config = dict(
    norm_eps=1e-05,
    bias='none',
    extras=['capped logits'],
    optimizer='adam_hyperball',
    lr_head=0.00745,
    decay_shape='pow',
    steps=7801,
)
MLP neurons of a small language model. Each row is named by its layer, matrix (gate and up: input weights; down: output weights) and neuron, and shows model dimensions 0-159. Each number is 500 + 40 x the weight over its row's rms, rounded and kept within 0 to 999. Numbers have three digits each. A neuron's up and down rows have the sign that makes its largest values positive.
After each neuron's rows, "fires on" lists the tokens most often at its 100 highest values on Wikipedia text that the model never trained on. A number after a token or word is its count.

L6.gate47:516565494480481505531483411553506497513455499467477527496575473489553534483497528516534499469442432469502485531455523471516445496479489464489572424461502482478491483492525561473500515448544479557534479459492534446553463456468520459486498523479546470492502464565415434540495492482510525491444491524537546431455475576516378531481484541522460441460517497470418482524509518474458492463573501572440527571456528463498469534523575402523527482499466556492555425536556536458585545506525484
L6.up47:504497483535477534446495542497517558491480568505509485466503508466442485519505509549488491520510486464542504451508487519453519447428544559539479477498455499500457495499476519600387579521453503492560501594527507594565462494529511466540463523476504465521476440540486556456504502516508516469419524491480494483539520424431430455424514477526583479481533499536411553494572481515503551498505501511509539507505524554482424411550502469540443541529564511557564460482478503497457466515439575
L6.down47:540490466556484578517516491518507492431459507535483558452542454494548507551513490470451486494557478473472474507554570524521550478578426500513555509518487471564475489446515504469584514451560520464393487458598521514470458475481530507486510531553505514479570500477509486503494506484504507550583484439569509506573479512475478465483466528534545452526558460446457495558435466526532540474530429564601505518455438464516456439566542451499476525461503550478487513523449537557490561468509535
fires on: " A" 45, " a" 15, " s" 15, " Dr" 7, " J" 6

L3.gate164:491478446521506506541456532463531495500520509504517530546512490569480535476500461537512446443471461481463495567529469456463457565459530488528524542480507551492485558476522500505607525440523448480548448527511479527603481431459488436494480530505462517506491464478508552500478556396534499536543544493486496491497535527580450536580518469500448382504525555468437548458559523546570483476523458490501485453480507484383516510521521487495529529458520485537504618448556497546536470505552493
L3.up164:540468501463517600485453550445494517512517474460530527486446543450498464465531512461499563513538517542478486431560482471496486565430507497555509510514500590444476433512487448504518444477463559544484465563485514553455447498553486551498482437565475478511434446550517529497577487602482564508564509463579522501472508503487534495489430472457463517453470463561490491575527456551555492483475463476503508502513504425457511440504477509494448508522550546578478508487527558420446498451444516
L3.down164:522441490468516521490497464512495437503515490515523503527511556461598565455509442500471424518472507508558504458503468462472482590510543481480511530501575440473517493515501468520484466518490511519446540530533452513501547525510480487542521557543413539512534514434520516475511444542481487580488483496565511457522460548506500484517607525495411544477619433414420463530493472574410526484510430498472468444519564437480501469483532460442492424534470544463525524474533544483470489506524500
fires on: " |" 43, " " 29, ":" 19

L6.gate347:502541533526512515462500492444473458530473492479588495556511491573618491430508468535465495478501484542511476494517505461550469555553519507487469547377441570527438476480468463504515549470455488484534526597438462498529615456541483522514546497516480515422548479555452491504509427531487495557515527545433552499495502531480457558470477533429439453512508457520519517479502482512446513517526401486480578534478514444531506519539492512480550516503433544460448481510573509469469459501495497
L6.up347:499534542483474538497438578511549457581468504537492482470558502514454465494427501478495488483463560453505383514516488557433513540529515481541484466476508558565462545538429552511484452502471508551514449543456448507442428490503474445509543481503420502491476458461477495499487511470531481581472528505490446496463441534417558511488532401533484430525446479537428487503495580466473457490573460474477446493540552483524546515489440488428482460566516520568504496445527520487527466462477483
L6.down347:478485532438544556511529487516635516511489426482484482502547547553444570507517530439523456521503562575496478565495495514470504513508524437516503435524524453484486584579475467526462416577525535474523513509558471537496443487525536519458529447506499553568554506489489548473479504500475515481462496462486506505432458501548521470485541526557477517566459504564500562578454518527532500518510548525470469491524514583557457463484553498449467525494473559508533478488459521505526502531459639
fires on: " /" 32, " |" 16, "0" 10, "5" 5, " metres" 5

L2.gate532:572536444514484552531499523498563508478469518492523473496577455489541532538584574474501524559421472447379547572498494469465488516461454536506560482439489447510497493445495507481527529515481520547500482485504500506569518507515508472575463417503456461487492482484561501494488529484544482487540547522484513444483509559503468497483545484544515495522493531494441573516560581463501509546594504545443507516426481555478506591474514533492484502611534512480480536486456501513582615492504505
L2.up532:584482485485453502501438507527513470526510484473465491505479511574498415516561544518504565504467517545504561560520515472463510547418561517429581534412483506557473523554470558471447459471457520490517419474515536545548580557460519472455564495481515477476430431530508535487501506525509535492554495490486529416540441491466503451508529493519575541535551555521493490526553544479514483485548515506560519422545459501488491446473445437459476548469588489555509464578490542520513505518471530
L2.down532:534448471537515553541543486586528469497485521522528523448478524493523571442544459469447525466442446557435511506561501467445464482432514565499536538444501542507525597543450524546537475530477463489536497507507562504478495425520541507495499534543504510507507545477520577492460539483550521554549460529508485457542506483467530445477498465514487483452420413569459505580499453489478456532558479503494507490458567376539506533475571447536479475549442536522501482446467492485540453463463553
fires on: " |" 48, " W" 30, " Te" 17

L6.gate552:536480465390513545535471505470567523463434518543555489539500491491512482542541479527519516491480509516478525514478415543547481521489441544470494504498503457491478536535517444512465469489599455507506553478566416507612542474484502484479469526506539545511495460550479494482534536544544518483529566630487482513490479461527422528486475555503533539463518477499568497542472570554588569600490457491515478445452464493495435486451479479500470492511493446465542498482452511483503529447597537
L6.up552:460452495530485499418495463517498502451481491481452444496456557466478553468588506496482443449405493522584448458534511458481535435502452569518503504516490423567561437498506432527437507455475536518522548456487481586535488493506489491571451492521541483475540466545524519522506448510490484541455536507472546426446462520497482507497490482498511420550513499522443552498600524525489496538464607513474543530522570472558467490519564570531491519453538505493433460506478579484479529462479496
L6.down552:534469480533549498472462531537577529504545459477463468494421474492526542456469479442448517528553565505498516538547401445520450540462473508495517485510497514490437498544475500546500521504534516403481451508478512510510433487492552486443571466467518468534498528469504405523483535508508490504466434506489516476494498510508542530534463508477370545459454609495534424543429458518524521490593526484503498512476445569458500461478464469551547595511490441485522532514463397456513510474474502
fires on: " of" 61, "ing" 4

L6.gate409:545451544453512461470529549461488503428518514520514477430531593557457538506556556498513444472453529539481557488527515477479431582503513484476491506493558507460543429562443522496531472525510514490469552568496444478528525555519570586525512561531488536501515452434496489469532532553457535533458525487462551475464451480526409508500526554478448493501516566489562467473456491516467504497563421492507548480456517470470421470517545461570511461564511489556558439537440568510499533520546473
L6.up409:457487603468562465468507491447563520486494471551468442532514487510480500493506455500467518522473496524470496598506503467545500506592519484498540442514493505485534441418553511489404533479464489494500615501472530565489462511523548574568486472472552526537475425498494457508488491544503575468498458477496501499425550448531437441522555445511545475575536558470445493535531492520528466512465497440497518422507555520433475521453518551518531449463562485512539488502536557494486582507558515
L6.down409:460470489520468500558482488508591517504511468500503471529440556480443480531570487586493499528487451527516479464531463450519465597507504505422519505486523449506478560575491511524530505461500488506480566487492510517522473413478526456489565481467440422504470459581446472574472485462463480539596530498526553514461464446480563531500456495554500492513456505531468459522633473541505504446528555541572452516485477509488534469542491574396471513513455489428449519503543505510508553531500499
fires on: "ing" 36, "ling" 7, "iving" 5, " performing" 4, "er" 4

L7.gate380:459469500506512421544467518480487478502527496511506520460505481502513564510566487492501423543437509518466406516582454518554431499458486453435446495528510435448441442486509493504459564520523483458458549488452525529487526536496454450534473563524517434485514575509568443491501528479430521520546543533391449497442514452527541484531548486518458402533558443507489471453539453434525510503495513558465546468487450502423456446488546426460517460438509541453493510471503482515501496475543533
L7.up380:471527517560570463489559437467470483539544456500537550524545492493559532509550462477446572523510466479525486557540483478465486514505480562511475554441454422468522577550463460487588602489490513478472554510515505498487516520477471498422525573406482503608473478531453542472533419458419467523538481524462503482494585531452465556514519484512513528450508451437491544487504442462502476482447528523465406487502445484476522484479552506458493470449502525505548448478524518467494438508459520
L7.down380:464478487507423498492526462531326415508484506573499553446508559488499522423493526554503507579461389484527448511478493523474528470503474540565473454491513504498486488547448538554476502516555507484532468514470556518451512530511507443476433502518479456494466601508521561481486456473522509490440515441528491453477491520446522528513516490482518554507463390476514541480482479504567522455449422489455485535532513504459528446469410520540514473508526488484534515531486432506494482567491551
fires on: " =\n\n" 34, "===\n" 13, ")\n\n" 10, " ===\n" 10, "\n\n" 9, "==\n" 7

L6.gate497:506534466527449492549513510512494501530449502504493448532512485510516471474541526443556537507471461525421495559428530440602548514448519447499421547458548559474546540435517490483542489466530481548492505482526500496530428519505474439477536462456531478567422419479472447484517516435517550454539578426469503491482444591511447474567497607507502479460507503487493473504508548568541543569543562502501566498542496483485505450501563550483467533455443450481498549519532497545481536513475485
L6.up497:552508451460514483430498516553512504461513532455493462453499511518448477563436511510462564519514510483468466510480457535570545521482415456555516491568500526455466471503522554524532524522507521459505511556575518420506509495559443452547517488540485449487461532450470455440464504519467473404484438480583460519515567447523496468508551478559509498508466582582448521499459515514539514545565534516479516492424599470552419508537497501510499542491465471550524553460542504484551522570423484
L6.down497:477502484463443470443431460483482452466515510490507573491521586452510559522544499471474507498482539461499409494474530490448500544522536464536525469436524470497466531487485503463503530482498475425577467405520440478484494476506470490554520500536525535480537469444472480451439460544522536506439522469551553540479522441438486444488498515467574393537501440531450455500478607443469459489523534491468435494420424463512510492539499471504479511472455516528486504456497555547608505515519421
fires on: " A" 48, " E" 38, " U" 7

L6.gate446:490465500513447536552482551415503484591481497526573525471564499517463486453522477465576446523499528526523512470474482472510511590475495554551569479449532528501471529492458517536470513443473504543423463492490509498529478442541489527483448477465515497465561436512512549449452565419485513532543581547504520445555541470461535560524521503519557458501561480485459527506512521557510537544442423449507451488457524420364480526494498511426505507491499558504565559519563503489499505498461491
L6.up446:529534547513551511505536548475482449498493538500493511559520532452462500443498465615457517458537501481494478514568450467482555575479502487531489604438517577487495491491475489451517463495511418557505463528466453454415440451511569447502523574575512503460524450521515525468571535485495498487435569564532536463555507593436526469520480496549480542491486520473484482506529505479518499510511452507548437517522527481514488552490447462503471390516541469510526473526521496416563497478431546
L6.down446:476515500499524491521570474572449452483510463524456472554524514490478525459506465401593553515534413588479495466513475540538559471419534495524429453460488530440426470467489479511515426519591463482470534497517547460529534491566410459448484530435496549555468467449567522467486455517556537491446530456526545516524510482468466479486474466541451543503487558500527503485494522481511511569451489525481558510507444519449538454507555485470464485471427487489611469532520494511468502549483480
fires on: "\n" 29, " " 24, " viol" 6, " tra" 5, ")\n" 5

L7.gate370:473487545554481458434548452511532538444454546478536511530538465419512438455555535523540452459522455570441502477502475491522545485539567505465478452449467537533554459540486462584497467511484560543510538574437466452554559451511498523540502471488496523473516475459478538489509582485452486571537542510531565461442511523485431530454474610485523558493455467518434446467470510512517535536546471480483510566462568471533536473476525568585494528517461488464457439449499515494495525529528477
L7.up370:535555519495521487526438523506525454510497488448548569476571508498527530444493533535541476543499475486485509488522510481417496544554460546489508503539415502491578470559499523448508505550452455560475477516466516451504577552480606516499532517592447580538492453506482602571541586457546509457483499479486486483404469423489534512478491445468508555466541466485508492540501585576504457392475506468470496507505536506483517537539508436539490449504509491495443518477504543502544486476535471
L7.down370:518456575477431544407525460467534455480515450492458474433476540496466502480541390552487539507512477512530529494440595450448465487484523484542491599548436531509468497504514438573515466444610431491471532480538553586482446456504466488536451546488509535533518553428472503512473462478511482517499500507497492423526547498512534492455528518530529537518488483525462508543534480475503424501531523445548502451409479478463528545551541474494531478595486554470512532494477465487488480486498555
fires on: "2" 33, ":" 15, " |" 14, "sh" 7, "0" 4

L2.gate267:499504482547468511507526525529488508576508491485495480635455411481504566477492599502536535527493487495441472548505549416563493471446467485496439581521514443520573474547523492562574471547496471505506555414517557489520437470424506525528551433541569485498486493432503494480500510452462448452571469535525471542495551453553478479481434511444520521488539482543566488487525530468492541464535566515465447488479545476453495432533501475487441512486534510524513533524503494484441541515481550
L2.up267:513485511506539432443520494481477500458537480495561478455439471487479575439511540542491521552519533578480482474503499529465521456497500460463496488442488493509478543520465526533509525586494540488561571501498551546412564516549500524501557513494471486505423548417538470429471500417442479506536498523520551478504562550555476493446576532500503472514469530502489499542476409492527549479561468524538536471486590430505470532587427512473525486563509498510519552550507509436552552499596535
L2.down267:494487476448473488565433476525504464486475481483556509590542498426516545464476477526450607520536484468458489503486447492552430526516545413546464450518550509480483507477493518474507406441584531526488467505504516447464469400524488514574550445523552551498488472471443492502480545540545540541561512527539496466438437472442503500531465493542432445515598478496565509442526502509480529421491497473476478519499482525513538462455596443516482531578495464512506467507472505549482466528488510
fires on: " A" 41, "el" 10, " Jacob" 5, " E" 4, " John" 4, " Joseph" 4

L8.gate481:520559541459494501583498501469545531484559471617565553472536476451552484485525520546533494503509494515497483489540454394542430486526429508504494511476511571505536559495437452499463478446530514523451487482434427478513452463521563468500478461566533525482518452468424452464527476532499512515477497467486508500513458507536498448495512505544412494496478510478472455527478505472496594519466473527552596510484596460534443449471475457493504496516437485436480470451502444575535428437470499
L8.up481:545564496516507530541508512487469502510566519507462540538530577504443500573491550480480544563512490446503513524451562501540548526503410523595493523552504502547522496567511502477457505428520517519528501453554532488489449495509567485532534495496526571517505522464573485472489481461493584471446542422526549512535497478515431521480509524507503509465464550413487563531454506557443542494494464525534521565537522527612548540447418424430455487571467485559554523484484547459518529485513522
L8.down481:504507481417447515442506481508453542530496570563578535548532461459508485492508480413498528491517471557464520436540458483503483579469561486506591526488547463460506434501552442450478510547477429543517561478481488506506524460503502515450488519469483464493480502524549483516495458569527491492483520536516473493495552506472512489465440538518558560461507470591463495483518475442453534564512573491510440508477429441518542500520556504417460387461548556435513531551507425552486513557498532
fires on: " " 51, ")" 8, " Silver" 4, " E" 4

L8.gate136:460497461474493518550445435492452555490551517508550495475455548513524517484465535544504553544570491533463530494526461476506514519535465502512490483485463494481478541542504475534496519459472558510448539472477511447535516495526546466506533467522446571468458539600505489543445572540555444521551490526503441466448414538556514517509409585540451456491504436516576453466495485466478543462495499486522494525450557399442510504459507394545544446544419580490480445494519466465476474450479518
L8.up136:478508485451523528479560488467530419515475506514548478452467575611505539519564507571544512481513504494515495516468418493440479574532500571511490577491472473528508525468514466559471413489502505480524477459485428529474459605491523484464523463489567510453448486550528558538430553480519465537598510513539537454523471483454447462539500528571431460477457516486456511552548467532529499523558560466501515467510507562500450481529518516556534474511467573532465481578531507472495518489435548
L8.down136:532483541498540500501416465562423516566506503471496487497423604518491517466494492521469550543474537557532533530510569571400553455496445490490559460548568504448509574502574464472517512469500483491500501539559467482516488564504546468460471515521532493557492501488512537586439576421527533476474449417501503541476478544498548515515471511511493544435519453452541460512508533456453480461500445564538545507489492420517516556503529464519546484487466505516548464485489531470410550553493537
fires on: " V" 37, "L" 17, " N" 11, " |" 9

L7.gate107:476534544505494535614521464515511545492527512544460497475487572523489563459525561535428507522470462519491499393591490460530439445496546507539485508526473515485498494505580536500485447533558506475396537476529416534571512524528517504514448487562550546452492496516402531519457462460473458485530509542501533506454481451520505554512479576545484442500543484515475453541450415486555537501527534474452480562430517470482444468567488471472456484526499533420504486485529466425499478510504534
L7.up107:469535451512457500547504479464507524388543503525458560462484532560518470498502580437457438522514494496440532520504458511461547493528459483454538488473493428477449513495517526533514504549513599500479523502530449489480516474437527531475484457408557486470575535536560520515456522452490457504558452475475558428497419494521483519479470396521546510525529591518416517552478523477508524514451543560479497469526445507503459432547500450461537578537462551443545498496536538475528475502454540
L7.down107:477527521522494477480477482486561507534553406542507475487477435523476526434446486486554503522506446492484510516564491444467563501453513524508533430457461469445474565524520543492529456497496473527551502545453485503532510565458515503495520485479497548513468492452499588514498589532483461557460514552462451475415514439521493490509494517408511483540577504509575485533495480493530479472501475508436541493512580383465565461538489480438505458541572507619471427505551473558475468549523483
fires on: " |" 27, "|" 16, "end" 14, " V" 8

L3.gate302:536487511494469530549465452531483447537466516486550491436524477627539419466551489501470519494519540542479500472463555491491475492500509479532512478528521582396567498523502478466540524537507569496481463526508494431452549475518560526495499549522449496521540550500516495605565550570558507489443524552476525410445434562497525478466559567552554498551566507539467472520519497462532452532469527510531477492437537527481445496542511470496506498439498456511530529489394508443536478528545486
L3.up302:487488517443522533516481465533512483568488528470490481448446516577437378446523445472486529464512510481549492455571529457505520526421467476423455551539445473531483484513495497448515567516431529463510449567505619521527496513460497529452465514438483487478462549509523499538530541510504500455492420500488643534482467505495439530560551507545521536485505509507414496521458508475435426465478520521477512570451574469464472474459463536510505459463502519536528523483563506527504475500517529
L3.down302:479569506529485495417508523496536452565437476549437538479570494547497505536434524528470583579514517459535492509482561564507524539508456540529489496479512524488469479552528532495541502575521534500568534514533454488516572531505547587535522522464474576506460520520479526511535426494524505412473532504477474502449495559525461451565529561524465460453529552494465512483467524462515463471501537532490418489489520479510538549427583521534455518473540550489500512493471566453549591399459503
fires on: " Ch" 54, " Cle" 8, " Bh" 6, "-Ch" 4, " Tar" 4

L7.gate507:464490482554454502472441484447493447531494523499511503483480474516558490499530519454495476507539478531527476533482478507561467535476475472535486513466448484524434495474579463435500491525560499477389506466476526483546473418449475490575453503569441486459564547526490467536452600490447521513538520549423485552543509461512498563527523454486538461535515563473479503562501587451590502564510508485541494477475389551436457513522578456523505479564502501442455559511519543533446494502544485
L7.up507:514487576474458484491565483561507481495440529511498414517479534484492450553503445526507466515419543489486474470448477589526484477411454489452506508475450481533467545567503474498472447460484496486526490496458487511478484466512469412511497547513489495543496565512460537505537527439516439509554572409412576534506504495406486516449445433484507465538467469451529426461538519440515534539453535447546515517556464537495479479447618495473498521528515448537547524478478522522446512439499484
L7.down507:457479474517507516482527540438402489476568480490405529512482519580517515494484539499542446498487479465537544473516461515501510492517466431552482472457556538454547426435537551422507493474582523428429567535536492476531499489525468477447509529523534521429526473501532488496496518495543481560569547512512533504575490506491443520535426535481455486529521480503445529521480510434480512463495558483389485568483570425467423524459517445468500503504420538419515517526497468469478488531555529
fires on: "\n" 39, " L" 15, ";" 7, " (" 7

L3.gate221:520464520442482521439478482474427535523516581477574508541440486477516499430552487458495483522457536485478461469539529413465407493503576505521433463471503496478528529539506535540528442535532443549503519545495534492539475520483521459532604471500399503450525476475491467509536502619475466518495481535469517440460509553556523484517487483486405503485482520530513471565551542500458461536488426458490489487504467559510510510486510372438498512468514502522463546426461552473483477570489490
L3.up221:573564464496576474451526501440488487501525463482533477535516541466403468506542487470538509498506439548569529524500524458465533486523418582466428506466482512545451519535495501476446508430525461468529470553492445507489438518515566464569438496512483461510495519480497485511575465586574536522517534519531517514489510459487533478461516541508455518466492440482544505486530550549484401455474487430475421477542513435516458427481514598502483557540488545421545528471550470515504538470449515
L3.down221:494480506516541488444512551518519471504555420511423511469447465490503455558432548560495512500490477533471433519475567582518445537488462475573503595508542474561461508431461473491422503482497529558547517513484414540450478483510535551510549499494502480441570490536508529482483528497464539463578514557435522507501504489491499535522495538574476491546381520477499514480479503436511500494511496490491516457449505559503453415500514547452525473561607520523439521480555476455520520415486499
fires on: "0" 15, "2" 14, "6" 13, "5" 11, "9" 9, "1" 7

L3.gate315:503473549509514467488506477513444507498528462456508530532488479565550528569577449529450494505528579537533538450478467445587542507498508504550439510469454577543443426564446519432474445472427465458538491504552486482540505499446550495480502458513504418481505436496530440479463511503483382450541507610527482504549477469459584508516506482468495493477469444488460528547502539501480555443484484504558445491528430521457509446470418488541550509488475531498474482545505505516493499530566448
L3.up315:493530488555440535500401498567521479487488469460518486491606508528516500552496440553417532502462562524441496560481500533490531556542566554509549465471536534522531438585544514426492496509485483555469402477513569481521532535546556550441555502498494501498518486549484510475505482498511482546578522480515562526492437502468476477567452446466502563569487446511484469433514513464517443490503466554545478449523487535428511539421459527516484523491492476527470541491498444504565489500589538
L3.down315:424476490534526506582490515436451524554558485501541536480430413575499517480484474533474498510489539474511494515501539441530499508441431473528459502445486444464535467420425504521504531606515525516478570557503519434546499468409540534522485551520596516538478488478499466444475476547447450482516486515592507511474505526481505459524446492491577641511530504510479434462483486525492505520523513467492465470437499451568525510520474481514504523522481499505510468447558524454440434517531485
fires on: "/" 54, "–" 9, "," 6, "N" 5

L3.gate279:508478497545530492567499522517525516518574542579432477498491465496484465432561483504550479430503400483505507519480524442540561588476579490487439459482446572483380456443522486497535521539516525513526419453527458457483423489495495500499550493499460518449408497506614533497548471541452496522542496462529472470464535515466541492515495496456465451487455584468538546509553509478457505520556517520463476496490507501485479547548546513455526457480540492501461527476550600508433478499493494
L3.up279:589500493482464494460489496497530444470437586537455483481575590528501501483447433499559506494528501548472480551540492506400552532508515455461584459553539530517445561475450438544521482503571526565431505544531470516484553464471480526480470467480437475476553459470476514529512479518473479512492494526468524507395494480486486527488519511479522526513466471548478496510498579522500490484443395438489466414568521516474451513501481442428411499540507482432507514494522498487507422554470522
L3.down279:544451554454463534449521491531578526444546483513489493443503571492512495489462510579541486538528470597545529444539439543483497505490496463572509531584470494495465475524480464493500541528500531498456480455486411545529538450504505545457555543541497462543627516495463455552431502461502479502482560506507461480492542467553517507495521520524461525487527504494383505529451501562513537436502470425414482460512534497550490495529448469512505505605511517520497490495555528549515490574568461
fires on: "." 73, " |" 27

L6.gate468:570470420545455509520467474479524512505507478470500511519478496430554475494490521542517533432552346573506444527552487573518506529562444549527479501444515525432461555497568548508472458431540525563509501449512464553507510484471461540537520500485493471541535493512549529485561551452487410451537550517518508536485389502476545521494480483414467401483416511475520534519568488586562456480494498451547522489505545523503484511508479488547516456483505495496516539508477479533514521493482520
L6.up468:505470508487501490486532443506588504465541517484494602611494517492506560518535458479570475559550505535547497547474424480539498526449474478513458515527503465495520484456573525451442480502458434418568492493447459468481434618498502511507521464489538538453518420514535543480529449492560518534443481500516516476541403471518574500448484502495550519390529481472456525522481527492546487507463524452470500437511483495430520523456498512436427456468522492426492474538553484500466485477499515
L6.down468:388541493482508457478547433546460526464449551510463441535467546428486491523436484518519512446481453504497587492531483556457482469515462467461565544479543548471539522495395485522534461504504417488473483483515527544452465506542527408547543495550465463459549505514477530502495550540493535509473422487475436503497479504530508523389471421516537490501520558475454500461465578479487526461437446536468552512475506514569515482501484537543535545508488467525516558500462434455548532502550429
fires on: "0" 52, " +" 9, "4" 8, "5" 8, "," 5, "9" 4

L3.gate222:480469562437499558514494505439517461492473539485553465542450467528534520440483476446508523504521441496449457465586442523537454551485541551481472500488555495456446467418550439570499520517495473459441492505440472538560439510525524443461484484590562532503513510516515544532518538573489553517533568511388480480465506524548466548445530492528520448473494449529570516494513468465547536526475474422591494463488545468455546469546494467466476423491565485486482515452467544549507531475534502
L3.up222:520516478549486555514482488543531527431476465502440506438497440478460471514587463575520525429445455476502525542534487471413441477553489409527512537498500511469460547515544497522488528473566514487491459470421550479525469466455511526535543450456480492509556478517537575532548556453515505536503481522480513504413485485503584489443575496496549563503575575459544551485502505481483511546454493510445427415496554491552504497521558482528450528493530507455505534485458484463511432514454592
L3.down222:522509485493555516479519524512518557580544508563398518571499533454512500439451504458588437521538568487483511512419461508526491565493486635478479457544466457465487501473406496491528451518488483573447476529525490532488502489548490465553477468529501447494471525575521418411470537487464554524493515478553510516525540537541469502522439496462508456536560517579499495516439470547502506502527511488486553478506417545512422536536474511479555484470471505517567481536523441488474560491476468
fires on: "5" 27, "0" 14, " by" 14, "6" 13, " of" 7, "7" 7

L7.gate452:495565532546469501514452481517494516490475566524504443477493481473475568462482579416518482518557483543432461513530505515516437491456521529432509536467486516524508447530496507564545454559492452491503559426427532415538547555535420481517512569496489438614610496528511514505497524554486496500578508519443511576542464485499521499522488559546541411508522503567433500506504524533537531582528478491547489453449448529510511464519507484519540530487536488465499506530521525480474580484555530
L7.up452:512478515474506459547500442560445533515531468487457482491468466490475507518488491449514518578541541459557413515422549520486510445469415521495434484503566437491495593519494491430514455546510425421496583462528460498512520592555494472539495539488479459460501527498476405459491475502520497494472530538471479574515559484520495504506563441519485503447460511444531509489474527499454470507481526486547422451527540549486558445567574512496495494430526459481506390520452478462547499544527492
L7.down452:444417509501485530462511478504383491491453543612490447502434469526492551490481480565517492530452495503542480540504472489478491485477480431428515447501528468502533475401516534449520518441580496456504545484490554520459490522452550532523502468517484502447423484539573505471483469560533507540426483514493463561458492501485561574473425475446474559485409398457488423520433505541435479472479469476512509531527535466454488448522558489502528489529517561486459467509493514497483547501520486
fires on: " (" 27, "\n\n" 24, " =\n\n" 11, "\n" 6, ".\n\n" 5

L6.gate213:496522545495467525484489522452498479499450510508543529491537446487537470443512479413519466495500459506488492585508479484530442489453515504580442507483484550523472437514475545500463492511547484562490552340485511501561525533488541506479527503449494431527484598541483490472536514528545556485514478544510468558535497453578528477498480581479510402514492512592491454542482544481541519495458440485607591462526452486514488459507510514451570507447553496477514468502459496544557566530511503
L6.up213:528513534477423542463426497554463594492494511445510487545570613500522489495486519442582484503431580502518527449466470490524409497447505540543477530494551490452434526547517527429480456458477492483572489475521518532490417453524534482527488507478499509497514566481545515519534511413491512541461523571514420524462517498542566560476482458516464486487481441477473473505535519470447488520494492501498455468537505509463537425478498471500545529571539554453459535532577449560456500536458557
L6.down213:485523483509520497521483508491550504472496507483434487512399473486472450576525503453517485463503463536548527466548505557416461526475509507576444569518538536562537504535519531490583500559521441408476466500460442479499485520494600509527488527540558516422509504560445512547483482464521463546531403475531535536529509493545528463527474538462492480560507559449512364503433533462464512531490505443465563490463513539546491490517559489519477460521507514542470522465481494523443598526518448
fires on: " of" 25, "," 16, " (" 11, "5" 11, "6" 5, " on" 5

L6.gate67:536529509457473496549501507506585451493484478415528513499470502546595507482562441441496504536556509504540485495456480485453502534485504432524448421504527533491489530511497482522528400420551497545473469437504561488530478498453493567517544501560518494488497507522528493562452492526456514561481542554488554560481502506475491496558429478481450526439477512464556463415483432500504486483465457535510502476568555467577404427565471452505572495534537518447514572508517526464530496560539461
L6.up67:530500474535548539453490510506441533543450508423466495501494435521533502461513492473502494520467539451504496512525478504531538551478531544525522473531530501493488540470581506531489460545534399471428419505503549492520521610411532452509557510548498471514549508490511467515507490559475444580558454577493531492501490517529555531557452497497569508555552452523464440501478574449503522414497477559459502475547460459473422600463428427514451526545498470512522452512490534473497487471543455
L6.down67:556494447472501509502495487415480555446452466583541481528513533445492536532500480473491480544532434476496499476501528485478470463535481495519462503403404529487509492459419492500466472538452442481500509524615538499495462494506497536557478513495533546529485456459507474504498417565501527511439512519423471483499519493471495552446479495485467613456438445493467475483443529499557569512498535449513543517546520473507472569462421570471538479471622541468559511516451540450514461494503542
fires on: "–" 17, "S" 15, "," 15, "C" 7, "M" 5, "/" 5

L6.gate452:573539517519488523455521483498551515478517560506546463563469551484568547507476496560522507525521561575506437500437483526520522496514547445541456495518586498463434510531531511466487491549468566528522533553500501454497500482494525493564508513492571463465513584459453455499483560496505540516524528504577561507529480482490487543439451541470510446494465526490541405497591468507497531527530517547564522492471593489555463546466453519517501571581492540568545504592530500568498533504512410
L6.up452:458435560490440503494450489512445508538490470428474469543434485463582447472528512516474511429478509565578436492439506547560479488492497556535480462521453486471492465448472526522540514458427553436474464504583503533505431528544487502510566454523476515390480459503445558507458495491526504494586519479572480486487493496483565534525488460512442489484563539484452436451536441475487486446531528551460537462530513511475476503514461524485541495607521472569524479487458514438510523553564493
L6.down452:576480529478536537490477523539391532529535516549563469546473537445470496479500505447447511456498430481489505508509438461476429594463473508481530508516551468496453497482462481513414524469459499456478492537550448434497510483497501529554519473526562519513441459466474490488511499452446492490467554527512499468559535446472551535494522488557545575580475426487569567512508455465499516539544522502532435511411490534426442547508480551547436539553531436471550509482509520523538564457509563
fires on: "A" 21, "C" 12, "I" 12, "L" 11, "S" 8, " A" 7

L3.gate366:491531484555487479539453567446492584518503543481532495431475452492503507488538552529493364523501480480476532460424475543519525541489538465513559466482520498508399556457449479484495465510462460488443503520441437463554526520563452432490552525504469544496426519485521480476542511475505482494483465535528436508530566459538397524460566498550523515556546529534475489513532488533535496495506540467551588472479541533431444448553523534514484540529441456503473500485519523478522505599459564
L3.up366:532500459438543474552458457434424518424469465512522623460485466484506554575481452562519525501527474521496534493530519499501493533527508497533493483447419475523391520477564577503537500454443495511521539533517551503471448559531442489519544449453482559479452539559485527445483515469565561457469486476464462492536523572539572496505562487524541533505495529569498501533487430521526531574548530495491553552527493509504505481547506450500513531493431411536555518510560499476560508514470530
L3.down366:487537526556475489428499470531501455490538498473572466538528506474432438504517412529533530424543511492464383437484502550456526477505479508604524526474517504535480510494507463526467550477460524493522463460490457444542498521523451471499467481441503454545510492535471506535543376496510474485507559476444537479475538453475429535538498510531480549544530462446425476480540486439432450520547584478484419482541594476483547487502486508549414518494555452512505492458516539507487499492434470
fires on: " O" 29, " U" 23, " Fer" 8, "ria" 5, "ense" 4